{"attn_scale": 0.202, "init_std_qkv": 0.0246, "seq_len": 1024}
MLP neurons of a small language model. Each row is named by its layer, matrix (up: input weights) and neuron, and shows model dimensions 176-303. Each number is 128 + 32 x the weight over its row's rms, rounded and kept within 0 to 255.
After each neuron's rows, "fires in" lists the words (lower case) most often at its 100 highest values on Wikipedia text that the model never trained on.

L9.up1070 [194 103 153 140 120 135 147 151 155 108 123 112 120 104 133 125 110 174  33 140 129 129 118 147 136 187  77  95 105 142 174 190 117  76 102 106  91 101 113 119  56 138 168 189 114 151 155 138 141 124 146 123 160 112 149 176 133 165  75 131 105 143 153 179 130  91 161  98 138 101 142 164 133 211 118 135 158 135 108  99 201 120 115 133 110 153 119 116 139 101 122 116 211 120  87 124 102 106 165 124 141  87 146  72  96 163 133 100 117 101 127 152  73  78 121 155 129 126 113 114 118  24 104 106 140 123 134 136]
fires in: "to", "not", "of"

L9.up557 [127 139 177 134 102 153 155  92 104 166 131 113 145 157 150  86 131 164 153 140 156 144 159 151  99 109  81 128 118 123 107  36 138  97 187 111 104 138 121 136 102 120 143 145 158 119 110  78  83 106 128  70 101  96 144 100 108 195  95 106 207  90  85  80 101 157 150  84 107 101 120 149 108 123 130 111  86 108 172  93 113  66 194 127  92 125 160 126 142 158 182 111 101  94  72  97 108  44 109 121 113 121  82 149 101 147 128 175 118 125  99 113 135 143 169 174 135 154 129 134 148 121  80 118  66  82 146 115]
fires in: "an"

L3.up90 [106 193  88 155 179 185 145 112  88  93 143 116 181 116 184 115 112 107 120 181 114 142 127 145 137 119 138 183 177 171 115 142 162 101 160 118 114 143 183 167 140 112  80 164 166 108 174 148  90  67 112  95  99 196 138  82 179  81 168 116 100 110 153 105 154 160 157 134 121 127  67  94 107 161  79 143 153 147 189 148  53  55 145 116 156  66 151 108 162 169 127 155 119 111 127 131 154 106 161 179 180 147 114 175 145  34 158 162  94 166 150 140 110 132 158 190 117  99 103 101  85 130 108 178 142  81 116 112]
fires in: "5", "2005", "2015", "1995", "2025"

L9.up33 [ 76 128 179 120  82 193  98 177 137 137 162 106 170 125  94 134 110 106 107 111 129 192  69 156 110  95 155 127 183 129  61 157 112 140  99 147 142  96 110  92 110  94 150 136 146 125 147 120  94 138  99 168 119 180 133 150 112 120 115 147 144 164 125 141 180  79 145 117 127 122 107  85 162 198 150 153 174 139 167 117 118 120 152 145 157 148 128 160 118 145 111  58 114 168 101 129 174 152 103  45  96 147 132 111  62 139 175 121  97 158  29 163 138  77 115 115  95 147 114 134 197  73 109  95 106 178 141 137]
fires in: "is", "as", "was", "became", "become"

L5.up109 [ 99 153 138 156 131 191 110 111 129 105 107  57 103 148 130 157 135 143 112 140 166  28  67 142 139 154 181  96 111 183  98 116 113 115  99 120  86  92 165 122 183  98 126 110 130 110  84 180 130 124 138 109  86  72 104  93 125 154 163 148 146 173  97 104 195 117 139 160 122 170 123 114 134 130  91 103  91 158 100 145 132 161 216 169 102 179 141  95 116 145 140 140 145 127 130 120 115 102  48 100 130 126  65 113 168 157  95 156  93 103 156 145 140 114 101 114  80 129 101 146 134 126 149 126 131 139  85 171]
fires in: "1", "21", "11", "2", "01", "4"

L3.up1005 [ 81 110 135 181 166  63 106 187  92  90 160 174 173 154 100 106 122 116 109 132 161 140 132  70  55 107 102 134 156  51 167 121 118  94 142 111 116 138 103  87 154 142 135 121 129 133 196  86 139 107 131 116 160 192 111  78  89 147 154 104 105 178 124 167 152  91 170 134 135 131 122 109  55 132  91 122 104 169 116 150 131 101 168 136 153 162 174 128 138 124 105 121 137 146 118 116 176 172 132 102 143 116 105 153 147  58 117 112 147 114 175 102 143 162  55  89 144 139 118 130 136 147 153 102 150  53 103 123]
fires in: "and", "two", "three", "its"

L2.up938 [131 182 143 128 119 109 118 134 128 120 134 139 146 133 116  87 164 120 121 134 172  96 138 105 117 131 139 118 131  97 142 126 118  77  82  82 127  72 129 171 193  80 116 116 123 151 116 181  90  74 104 110 108 130 207 180  79 160  88 170 122  97 138 120  69 122  98  93  89  69 154 186 112 159 171 161 108 118 178  91 121 104 155 149 157 127  99 122 126 160 136 117 180 119 146 170  93  73  98 136 124 101 135 144 115 191 157 137 119 194 108  92 156 138 150  88 124 132 183  75 144 113 128  99  66 152 125  78]
fires in: "of", "act", "able", "ability"

L2.up1194 [166 161 116 133  84 144 130 162 119 138 127 112 168 177 141 126 140 171  78  44 156 147  85 106 156  30 147  58 114 115 188 118 130 124 105 141 123 127 159  87 102 145 111 117 127 128 110 146 146 141 140 121 159 106 144  89 124 146 176 148 144 118 137 111 130 120 167 102 131  78 133 122  97 125 183 118 178 144 192 111 119  88 104  65 109 120  90 178 152 103 126 121 111  98 140 123 127 133  71 119 139  80 124  94 165 203  96  80 125  72  99  85 125 120 122 191  83  99 151 171  99 141 154  56 113 112 164 161]
fires in: "in", "de", "due", "as", "under", "on"

L3.up730 [149 169 108 149 154  97 156 156 104 112 127 146 141 123  97  83 164 121 108 111 140 107 171 120 165 127 139 134 123  91 109 113  84 122 148 125 124 157 161 133 148 168  89  79 132 153  83 132 127 190  78 154 143 119 119 112 121  82 102 100 168  90 152 143 173 111 129  80  87 186  63 115  93 128 121 192 147  92 129 114 153 156 116 136 189 151 150 147 142 108 103  76 180 161 124 140 139 152 127  58  95 128  91  86 193 134 123 116 125 126 163 120 121 102 143  92 115 157 135 111 122 117  88 156  90 119 161  91]
fires in: "is", "but", "and", "yet"

L9.up1010 [ 91 139 125 188 176 130  98  28 152 145 137 128  83 152 134 107 104  88 188 137  98 104  61 113  84  85  97 190 146 110 121  91 121 125 106 157 134 134  75  74  92 167 132 182 110  74 103 162 170  87 116 148 146 153 136 116 114 152  94 120  83 120 142 126 185 113 186 117 129 115 141 124  63 224 146 129 144 124 119  90  94 108 101 144 177  93 112 112 126 113  76 168  96  94 153 143 158 135  97  89 151 129  99  99 120 103 124  73 149 151 126  94 105 154 106 122 115 149 107  96 181 121 145 147  82 144 159  88]
fires in: "to", "may", "would", "the", "will"

L5.up1192 [170 137 110 113 120 131  70 142 121 120 133 179  76 130 139 120 129 130  68 105 162 113  76 167  83 155 115 164 133 131 149 166  99 144 181  99 117 129 104 108 104 106  86 139 107  71 156 142 153 141 114 158 108 162 174 158  82 124 116 144  92  62  91 128 117 110 204  66 127  92 109 161 112  96 102 154 166 128 188 117 151 103 152 125 146 135 150 169 171 123  78 152 135 117 168 113 153 149 121 115 134 125 135 126 144 163 176 147 204 125  94 123  63 150 149 105 138  96  61 125 205 149  83 134 163 126 113 115]
fires in: "as", "to", "be", "him"

L3.up1485 [124 173 136 142  68  50 197  96 168 102 103  92 125 214 135 144 123 120 104 120 134 137 128 146 134 104 165  93 129  68 146 167 105 117 104 171 120  84 178 139 102 117 109 141  58 164 163 164 130 131 127 158 106 124  36 113  99 139 140 172 113 123 103  87 108 158 139 148 112 114 109 104 126 162  75 122  83 126 162 172 158  79 126  95  74 156 118 132 153 100 160 145  96 101 120 105 170 132 145 118 161 134 144 132 153 152 178  97 118  96 104  92 108 177  88  99 113 164 122  72 108  90 118 126 146 154 100  66]
fires in: "and", "to", "or", "in", "van"

L3.up1121 [113 109 128 138 107 120 160 110 110 129 152 176 142 132  85 147 122 187 133  26 152  92 174 142 152 191 122 148 100 100 155  91 128  94 178  99 164 117 159  91  59 166  99 174 104 137  83 100  87 128 158 182 161  94  88 122 110  97 155 133 108 143 103  49  71 101 144 148 161 152 113 140 106  98  70 154 189 136 147 116  76 104 129 182 148 153 146 122  86 144 123  61  86 136 120 119 137  72 107  92 178 134 148  80 129 135 142 136 104 107 134 141 166 141 117 119 122  80 107 124 113 144 166 137 102 125 135  62]
fires in: "year", "day", "tour", "election", "date", "wednesday"

L2.up1039 [168 117 119 135 131 125 120 128 145 124  79 136 125 130 125 162 171 147 115 123 206 187 117 153 107 158 110 113  72  88 167  95  88 169  64 131 117 107 147  98 129 135 147  91 192  99 124 195 137  79 130  94  98  54 127 139 163 136  65  80 136 160  93  95 111 143 124  82 170 174 106 135 156 203  97 208 157 128 136 125 172 134  99 155 159 120  88 139 105 165 129 137 167 132  98 106 178 153 138 132 121 103  90  71 116  91 115 148 118  79 102 101 187 164 145 157  85 221 138 157  83 145 123  90 160 163 138 135]
fires in: "one", "member", "part", "president"

L2.up1160 [129 121 174 178 138 138 132 103 129 116 159 176 175 103 122 138 113 131 152  96 175 165  86 112 143 167 146 195 125 137 126 133 159 119 108 140 132 131 131 131 154 113 136 111 111 135 129 127 131 140 101 116 171 109 200 110 193  87 161  86 135 115 111 117 200 132 142 165  86  75  92 152 131  93 141 112  90 118 104  96 110  94 170  68 159 138 164 166 161 197  83 127 148 125 132 152 140 173 151 106 125 163 118 132 182 147 145 151 145 104 142 132 123 102 115 194 117  86 146 122 135 110 139 110  97 120 177 130]
fires in: "of", "the", "for"

L3.up1103 [ 97 206  78 143 102  93 146 106 176 142 102 142 110 104 141 141 131 140 186 153 137 142 133  96 141 159 146 170 182  93 128 102 162  72 128 132 162 149 140 136 157 163 101  51  94 149  62 102 135  72 152 101 106 115 154 112 181 187 130 151  96  98 150 143 165 170 134 105 128 101 117  89 108 162  92 186 113 166 142 117 185 114 123 133 129 103 133  86 109 188 136 112 193 176 113 150  95 142 148  52  79 134  98 113 111 170 165 176 110 128 125 114 132  74 151 181 126  72  96 136  95 130 123  72 125 141 100 154]
fires in: "on"

L9.up580 [133 116 113 112 175 164  55  86 142 138 152 110 136  85 141 141  97 115 137 112 134  80  70 117  71 132 143 171 121 131 158 120 177 119 145  63 155 135  92  85  55 129 133  78  62  90 118 109 112 102 119 130 105 103 101 138 153  80 156 166 123 135  78 101  81 146 119  80 108 147 151 107 104 120 168 143  76 148  85 112 187 154 139 104  65 205 155 101 104 143  95 120 140 166 153 140 115 122 114 114 188 157  97 121 105 183 143 136  87 121 137 167 107 147 125 131 116 130 153 126 118 160 139  69 103 141 151 111]
fires in: "his", "s", "her", "my"

L2.up1338 [ 74 101 147 140 101 178 132 120 122 193  97 135 142 148 121  95 104 123 117 122  91 150 138  76 149 161 121 114  31  92 117  95 162 165  73 148 137 120  93 158 161 143 118 177 123 134 163 116 137 201  95 200 170 105 117 174 115 170 137 134 119  57 123 101  65 102 131  87 167  97 146 106 143 100 118 121 137 101 132 134 154 130 143 143  89 158 100  88 143 108 106  74 156 105  97 194  89  94 180  67 106  95 101 133 103 141 132  54 103 116 149 134 116 128 128 172 162 118  84 201 144 102  99 115 135 110 126 130]
fires in: "not", "no", "t", "to"

L9.up1232 [145  89 134  94 160 134 120 147  75 116 127 144  89 148 143 143 148 135 180 139 148  78 118 173 146  83 152 132 107  71 152  43 129 164 148 131 199 182 184  74 163 132 136 135 116 115 153 128  71 140  82 182 122 126  85  61 172 148 183 149 123  94 175 154 143 142  93 159 152  77 120 185  86 131 130 135  69 161 140 124 126 116 124  96 152 161 153 130  72  87  73 127 108  81 144  81 107  94 151  90 153 112 119 137 141  85 100 108  72 191 128 131  95 134 113   0  93 138 135 156 114 156 146 111 131 139 122  90]
fires in: "the", "s", "its", "and"

L2.up1444 [140 135 135 116  64 147 185  83 189  68  84 227 102 153 130 107 133 117 114 112 167 110  64 167 160  84 105 118 134 100 196 142 123 133 158 162 121 109  82  99 164 123 157 132 183 116 165 125 170  75 151 177 117 107  87 152  66 161  76  51 135 117 113 146 148  94 169  93  96 131  81 110 126 153 155 103 133  88 124 190 166  64 153  54 116 129 125 102 113 162 151 138 113 146 133 158  81 138  74 168 188  98 121  74 141  89 122  91  88 174  98 140 131 117 135 105 153 102 131 141 172 132 147 169 123 141 110 172]
fires in: "under", "in", "more", "little", "over"

L3.up313 [126 116  84 127  85 154 105 151 160 144 136 142  64 120  64 118 175 137 130 157 148 110 144 131 156 129 143 113 112 132 124 114 115 100 104 147 140 133 100 159 142  63 129 145 154  60 180 178 163 168 104 147 111 101 140 140 109  91 162 143 138 158 108  86 119 138 140  62  86 130 125  66 159 150  80 112 133 132 223 146  93 179 128 153  93 141 149 137 161 169 114 101 150 142 157 104 140 105 150  75 101 111 123 113  92 108 106 116 197 112 107 118 134 130 124 109  44 116 121 131 111 135 145  86 148 109 125 119]
fires in: "a", "member", "of", "part", "one", "is"

L5.up700 [137 103 120 144 128 151 115 154 203 101  78  85 181 152 161 120 175 124 220  93 137 105 119  85 143 120 182 133 115 119 158  79  67 155 164 132 128 150  61 111 130 117 145 142 137 122  89 125 160  85 134  60 152 116 133 175 163 122 146 103  89 123  89 189 135  94 148 155 180 123  87 126 113 133 130 101 146 150 130 189  95 138 123 158 167 116 125 104 160 125  77 132 134 147 112 113 144  81 110 116 118  97 156 102 123 155 129  43 121 143  99 123 113 217 173 109  99 176 137 152 125 164 140 122 155 155 149 109]
fires in: "a"

L3.up696 [129 113 131 168 165 143 129 109 121 146 108 137  71 105  98 138  80  81  92 147 146 142 134 106  85 103 128 127 106 143  40 180  80 180 135 150 116 131 144 110 149 111  97  79 121 138  62 218 146 158 139  64  99 136 106 108 137 154  63  94  99 101 147 183 115 114 142  88 115 107 147 164 123 136  65 170  69 122 196 156 115 118 176 160 229 115 116 172 162 144  93 159 139 144  79  33 163 124 119 155  98  97 111 117 120 122 133 152 103 147 114 100 129 182 164 112  75 108 136  66  78 129  93  89 125 115 129  98]
fires in: "of", "by", "in", "orca"

L3.up1032 [130 159 145 129 111 121 132 102 158 121 104 140 102 170  91 131  77 136 130 139 151 184  85 118 120 109 154 131 101 151 152  79 146  67 110 133 159 131 159 140 137  71 121 148  70 198 141  89 116 124  86  63 120 146 133 157 155 129 164 151 196 148 140 151 132 138 111 125 107 178 123 136 129 117 166 146 154 162 182 140 147 141  95 101 147  93 178  88 107 140  58 170 151  97  61 152 170 167 127 156 152 108 157 141 199 169 167 124  83 156 118 129 136  92  91 153  76 112 145 128 146 132  99 108 125 135  58 119]
fires in: "jody", "warped", "compilation", "frisian", "glentoran"

L3.up1213 [ 97 117 179 117 113 125 195 179 116 139 132  85 197 182 132  80 118 152 159 178 158 130 124 145 117 101 113  86 159 111  74 102 183 119 162 182 133 194 116  85 134  86 129 127 131 144 198 168 115 151 131 134 125 183 137  62 139 160 142 102 137 126 135 167 114 130 108 176 139 146 184 185 117 160 124  93 134 165  85 157  93 175 154  83 143 139 116 118 111 128  93 101 125 103 130 108 152 111 142 103 180 144 132 131 118 158 120 109 140 162 145  68 120  82  81 158  98 192  98 111 160 119 147 116 119 148 143 116]
fires in: "by", "the", "dar"

L9.up1405 [103  89 110 122 113 174  71 134 155  89 153 158 123 164 132  95 126 150 118 132 124 146 108 130  95 127 142 138 102 114 117 123  71 163  99 144 111 181 135  87 180 105 185  99 110 156 106 114 164 111 136 108  74 122 122 132 123 114 169 155  59 174  96  89 185 104 153 173 106 123 112 161 118 145 153 152  72 159 204  89  72 116 146 150 116 166 113 100 175 117 180 148 151 114 153 167 146  66  86 140 164 144 151  62 112 104  18  71  93 114 171 163 115 155  63 123 128 108  91  68 103 115 170  92 136 144 158 168]
fires in: "at", "received", "get", "with"

L2.up362 [185 141 116 132  78  74 107 138 145 146  99 110 126 173 108 120 115 122 119 103 109  98 174 134 168 109 150 162  96 125  82 121 175  89 165 105  93 102 114 125 156 129 161  82 115 161 155  92  76 138 132 129 160 127 135 135 125  75 139 214 109 123 130 177 140 144 120 165 170 167 118 140  90 156 142 126 181 168 123 152 128 118 139 137 130 124 163 117 102  96 160 141 168 185 121 116 182 166  74 101 109  92 131 153 117 119 129 163 149 135 119 106 101 163 129 152 193 115 221 113 142 139 102 121 120  99 162 142]
fires in: "first", "most", "only", "oldest", "last"

L5.up835 [108 109 160 109  51  93  85 103 154 150 141  77 130  82  94 148 134 112 131 153 115 128 135 138  70  87 179 131 160 157 114  81 117  91 139 182 147  96 140 141 139 111 138 178 108 110 114 158 152 185 110 126 122 198 160 137  72  74 155 165 168 197  76 126 116 152 146 131 153  89 120 115 146 181 143 159 157  96 154 153 124 137 167 100 146 144 130 153 156 125  49 142 150  99  94 119 106 164 113 145 108  81 122  89 132  95 151  58 129 130 113 127  72  93 101 152 170 117 150 119  71 156  99 176 127 153 196 119]
fires in: "as", "la"

L5.up265 [140 137 119 108  52 165 113 146 147 119 183 106 128 187 119 121 121 138 143 126 186  92 113 106 149 109 156 200  83 184  59 127 136 131  75 111 152 136  83 134 177 129 141 126 175 101 147 149 115 168 147 125 144 121  92 171 126  81 112 129  83 173 143 138 138  81 140 188 147 104 112 113 104 190  99 166 137  99 129 137 155 147 109 160 133 125 138 175 167 163 134  91 144 107 162 153  98  94 175  95  57 111 144 126 115 112 126  96 132 138 104 165 111 123 126 142 158 134 155 104  72 181 154  61 177 169 148 120]
fires in: "a"

L2.up190 [117 101  79 105 127 148  95 127 157 110  99 120 137 137 143  78  65 165 147 124 109 109 123 130 126 131 237 167 170 102 132 102 189 125 106 135 175 128 121 129 155 105 115  94 144 161 101 121 190 112 144 118  85 126 132 118 130 109 114 107 145 128 168 134 103 103 123 126  82 109 120 153 144 118 110 183 158 121 123 185  72 165  97 128 171 101 163  72 120 143 156 224 111  79 179 129 127 148 131 185 139 159 111 148  83 103 120 117 103 187 145 159 102 193 127 183 128 121  99 160 123  89 114 113 101 106 119 120]
fires in: "from", "of", "on"

L9.up1526 [147 125 136 181 151 109  71 170 103 101 133  87 157  82  71 152 103 125 147 133 148 111 134 135 169 131 175 123  70 127 113 178 150 113 125  96 175 112 101  90 157 128 162 141 123 193  89 164 151 104 137  81 186 182 181 190 137 136  85  90  79 148 128 130  73  94 121 130 105 135 155  98 144 157 119 167 114  54 141 133 126 157 101 127 103 184 119 100 120  99  99 131 144 118  87  80 188 107 105 121 108 159  78 140  89 122 131 130 128 103 173 125 107 130 125 106  31 129  95 117  86 186  90 116 170 114 157 123]
fires in: "a", "one"

L3.up633 [ 92 179 136 233  86 157 160 124 164 108 106 163 157 108 120 128  67  86  89 139 138  76 114 129 104 108 181 125 165 129 105 153 133  99 157 126 148  94  55 127 114 147 149 160  34 172 115 119  92  86 106 108 158 105 151 119 147 108 163  89  85 123  75 154 112  94 133 105 123 123 122  92 137 167 152 167 135 107 128 100 139 155  85  91 139 149 125 137 105  88 141 177 139 129  95 135  91 135 165 102 164  99  92 120 129 132 166 150 170 107 109 134 122 147 136 172 134 134 105 123 151 158 126  89 128 147 153 116]
fires in: "for", "after", "at", "there", "it", "a"

L2.up704 [142 117 124 169 104 119 161 173 102 133 167 106 114 136  87 124 214 151 121 140  92 148 172 119 157 121  87 126 102 113 103 124 163 157 135 139 144 146 122 107  93 206 149  97 130 123  84 157  85  88 121 116 103 152  91  73 114 152  92 118  85 178 141 138  95 147 132 149 144 150 109 113  85 123  91 173 175  87 137 102 149 159 125 131 134 178 105  97 127 178 162 121 121 114 100 178 109 133 120 141  90 177 101  90 132 133 152 118 150 100 116 172 126 112  67  80 148 144 170 169 153 148 147 147  84 122 173 120]
fires in: "1", "2021", "2011", "31", "2001"

L2.up653 [132 155 171 186 139 118 147 137 116 126  88  72 121 125 167 148  99 118 173 143 152 126 118  35 136  94 165 146 171 117 135 147 114 117 111 139  87 189  85 130 138 100 132 170 143  90 139 136 122 146  92  92 109 126 125 157 164 126  90 124 162  92 155 171  68 138 144 122 114 153 166 146 151 114 173 173  89 154 129 138 135 174  86 192 138 156 105 130 147 142 118 105 102 164  88 179 185 149 141 113 157 153 112 122 137  97 113 111 175 152 143  94  94 152 178 190 123 186 182 111  59 126 147 141 154 109 125 146]
fires in: "of", "around", "under", "in", "within", "over"

L5.up115 [146 138 145 122  69 165  89 122 199 136 118 136 141 120 166 122 146 140 132 105 137 147 105 129 178 159 114 106 116 132 115 119 152 156 126 139  68  80 129 134 126 165 126 109 148 100 139 107 159 115 135 171  95 172 129 131  69  86 103 138 123  80 148 100 137 146 138 134 132  77  79 138 101  73 119 103 111 182  75 144 135 151  93 141  89 182 137 156 132 154  73 172 127 136 147  42 136 123  73  64  85 158  80 109 111 158 204 126 100  90 117  97 141 121  88  89 131 102 150 122 129 168 144 125 110 188 205  93]
fires in: "the"

L9.up1158 [ 95 124  93 113 116 121 127 164 117 154 116 120  67 118 215 152 117 174 167  89 141  99 129 170 184 133  97 122 163 159  65 121 153 147 129 133 166 134  68 191  83 126 111 155 158 131 100  78 145 135 154  96  98 133 119 126 129 197 129 149  96 131 110 141  85 172 122 142 143 163 128 109 147 120 115 151 189 159 100 127 101 113  62 166 145  85  90 142 131 127 139 180 134 135 148 119 173 164  96  55  59 158 148  90 152 125 133 136 177 180 131  89 136 135 114  95  74 101 159 159 154  89 144 127 124 142 148  97]
fires in: "was", "had", "has", "6"

L2.up950 [185 101 103 197 100 125 165 147 161 157  84 151 161 160 158 112 127 147  99  86 168 153 126  92 208 234 143 118 212  98 158 115  90 118 197 122 142 125 107  85 119 125 116 134  35 148 176 119 100 126 125  72 132 144 137 112 119  92 108  92 186 115  63 100 129 103  79 101 176  82 161 101 146 113 166 141 122 126 167 146 223 137 125 126 140 182 119 129 123  98 173 107 196 153 139 130 114 141 158 131 144 128 129 109  87 178  99 170 166 106 128 163 170 121 109 131 165 132 157 161  82  97 126 152 119  65 140 169]
fires in: "to", "following", "of", "during", "being", "after"

L2.up1289 [128 162  64  91 119 158 129 111  91 134 185 143 130 157 131  92 128 116 102 136 158 152 137 136 142 157  89 103 150 136 136  61  76  72 131 133 101 136 155  97 106  74 167 146 145 127  88 167 143 103 130 123 134 119 158 111 109 151 125  90 154 183 115  94 150 188 143 103 119 126 165  90 183  92 154  96 151 105 161 132  98 111  73 108 103 132 143 121 152 156 110 151 109 102 107  85 192 163 126  95 185 143 171 107 146 115 168 118 150  83 119 109 154 110  99  97 118 185  81  94  50 121 108  92  98 105 154  81]
fires in: "of", "abidjan"

L3.up1024 [ 78 133 149  99 145 121 137 114  79 206 128 145 206 121 113 111 123 143  69 137 132 101 145  54  85  69 151  65 151  99 129 147 122  83 179 157 100 114 117  85 125  98 158 109 129 151  86  84 158 141 149 128  68 113 136 125 106 162 146  94 148 201  88 180  70 121 143  99 122 143 144 136 145 139 126 124 123 133 122 114 109 193 101 179 136 162 108 117 113 162  98 158 170 101 125 116 118 137  91 151  95 138  97  93 115 116 130 159 111  79 129 160 161  68  84 153 179 108 189 155 158  89  91 121 102 148 159 129]
fires in: "over", "from", "after", "through"

L2.up438 [130 110  99  85 183 153 103 111 125 132 143 130 120 129  63  82 133 116 155 136 150 111 142 105  78  99 107 171 119 107 110 148 161 135 113  94 183 136 160 174 128 124 116 119 143 108 105 125 154 144 184 199 193  55 153 162 111 153 131 136 183 183 182  79 134  88  80  46 144 131 196 105 155 102 127  64 119 143 161 157 161 144  86 162  96 139 135 127 116 111 167  98 173 164 176 169 135 160 170 109 201 122  84 148  97 131 188 162 154 107  83 157 112 162 125 160 113 114 119 128  53 105 144 129  98 110 148 138]
fires in: "their", "its", "s", "his"

L5.up640 [124 139 128  66 162 125  97 119 156  76  42  91 131 122  71 115 142 175 163 149 168 127 120 164 161 174 120  56 199 127 101  57 126 129 116 159 143 120 131 116 168  83 164  85  96  95 143  57 148 127 166 119 106 111  95 140 131 204 182 113 135 117 123 179 119 133 147 208  94 167  45  49 140 112 174  80 170 156 150  91  82 117 111  97 187 113 144 115 134 130  86 146 106  93 154 100 118  90 115  75  86 113 170 104 205 171 143 120 112 164  95 117 175 120 110 134 124 155 144 116 185  96 119 154  85 120  99 137]
fires in: "the", "was", "these", "has"

L2.up120 [150 134 140 150  94 121 101 161 161  95 134  91 146 142 193 114 113 161 108 115  59  87 123 125 111 149 187 131 125 178 118 165  88  86 163  88 145 129 172 183 110 116 119 103 161 163 148 170 135 111 123 129 107  86 139 202 112 110 115  60  84 141 109 119 173  69 126 153 184 147  50 134 112  94 119 154 182  73 134 141  74 106  88 139 130 178 128 124 104 104 102 132 179 130 128 133  94 125 110 150 139 134 121 104  79 136 141 163 112 144 108  50 182 144  86 111 201 119 130 114 106 156 111  75 116 118 143 128]
fires in: "united", "u", "war", "when"

L2.up66 [161 149 103 147 145 142 124 121 174 122 139  93  64  90  92 125 165 134 105 220 211 130  99 106  99 133 103 120 137 119 147 126 167  82 103 119 152 136 138 117  96 125 145 127 125 147  92  60 108 163 188  87 101 108 105 135 172  98 160 152 143 114 112 160 119 149  71 188 172 113 157 130 132 105 132 114 107  94 207 152 131 184 116 110  88  82 108 161 128 105  98 119 118 148  80 137 183 100 163 140 175 111 145 110 143 148 169 123 133 137  67 164 144 103 101 128 137 200 156 157 196 130 133 148 163 112 101 178]
fires in: "years", "days", "year", "end", "months"

L9.up730 [106 100 127 149 114 158 148  70 154 129  71 176 143 164 130 135  96 131 124 133 160 105 149 142 144 195 146  91 150 150 123 115  75 154 153 161 160 122 165  94 138 106 141 163 141 195 169 118  74 139 171 124 149 196 158 133 131 163 159 135 126 102  49 125 186 125 111 153 120  74 166 114 125 183 122 126 109  90 115 102 142 133 148 126  55  42  84 150  60  95 152 126 161 123 144  97 156 152  99 170  74 147 158 143 122 149 110 134 142  47 119 173 126 152 109  85 117  73 115 118  80 133 101 140  90  77 176 102]
fires in: "the", "of", "as", "both"

L3.up423 [150 158 170 111 133 187 149 144 154 110  74 102  51 186  91 134  88 131 111 110 145  89 178 161 140 147 106 177 124 151 109 114  85 181 114 129 111 108 125 163 153 124  76 160  97 178 117 124 151 140 181 130 169 110  98 132  78 133 129 108 126 196 116 137 121  52 120 139 163 151 107 138  74 147  85 110 153 157 124 105 211 181 100 149  85 185  67 137 117 155  98 176 130 125 108  84 170 109 163 141 119 138  95 106  99 152 121  77 120 161  63 155 109 128 199 129 117  56 129 121 109  65 140 168  78 144 172 115]
fires in: "to", "who", "have", "you"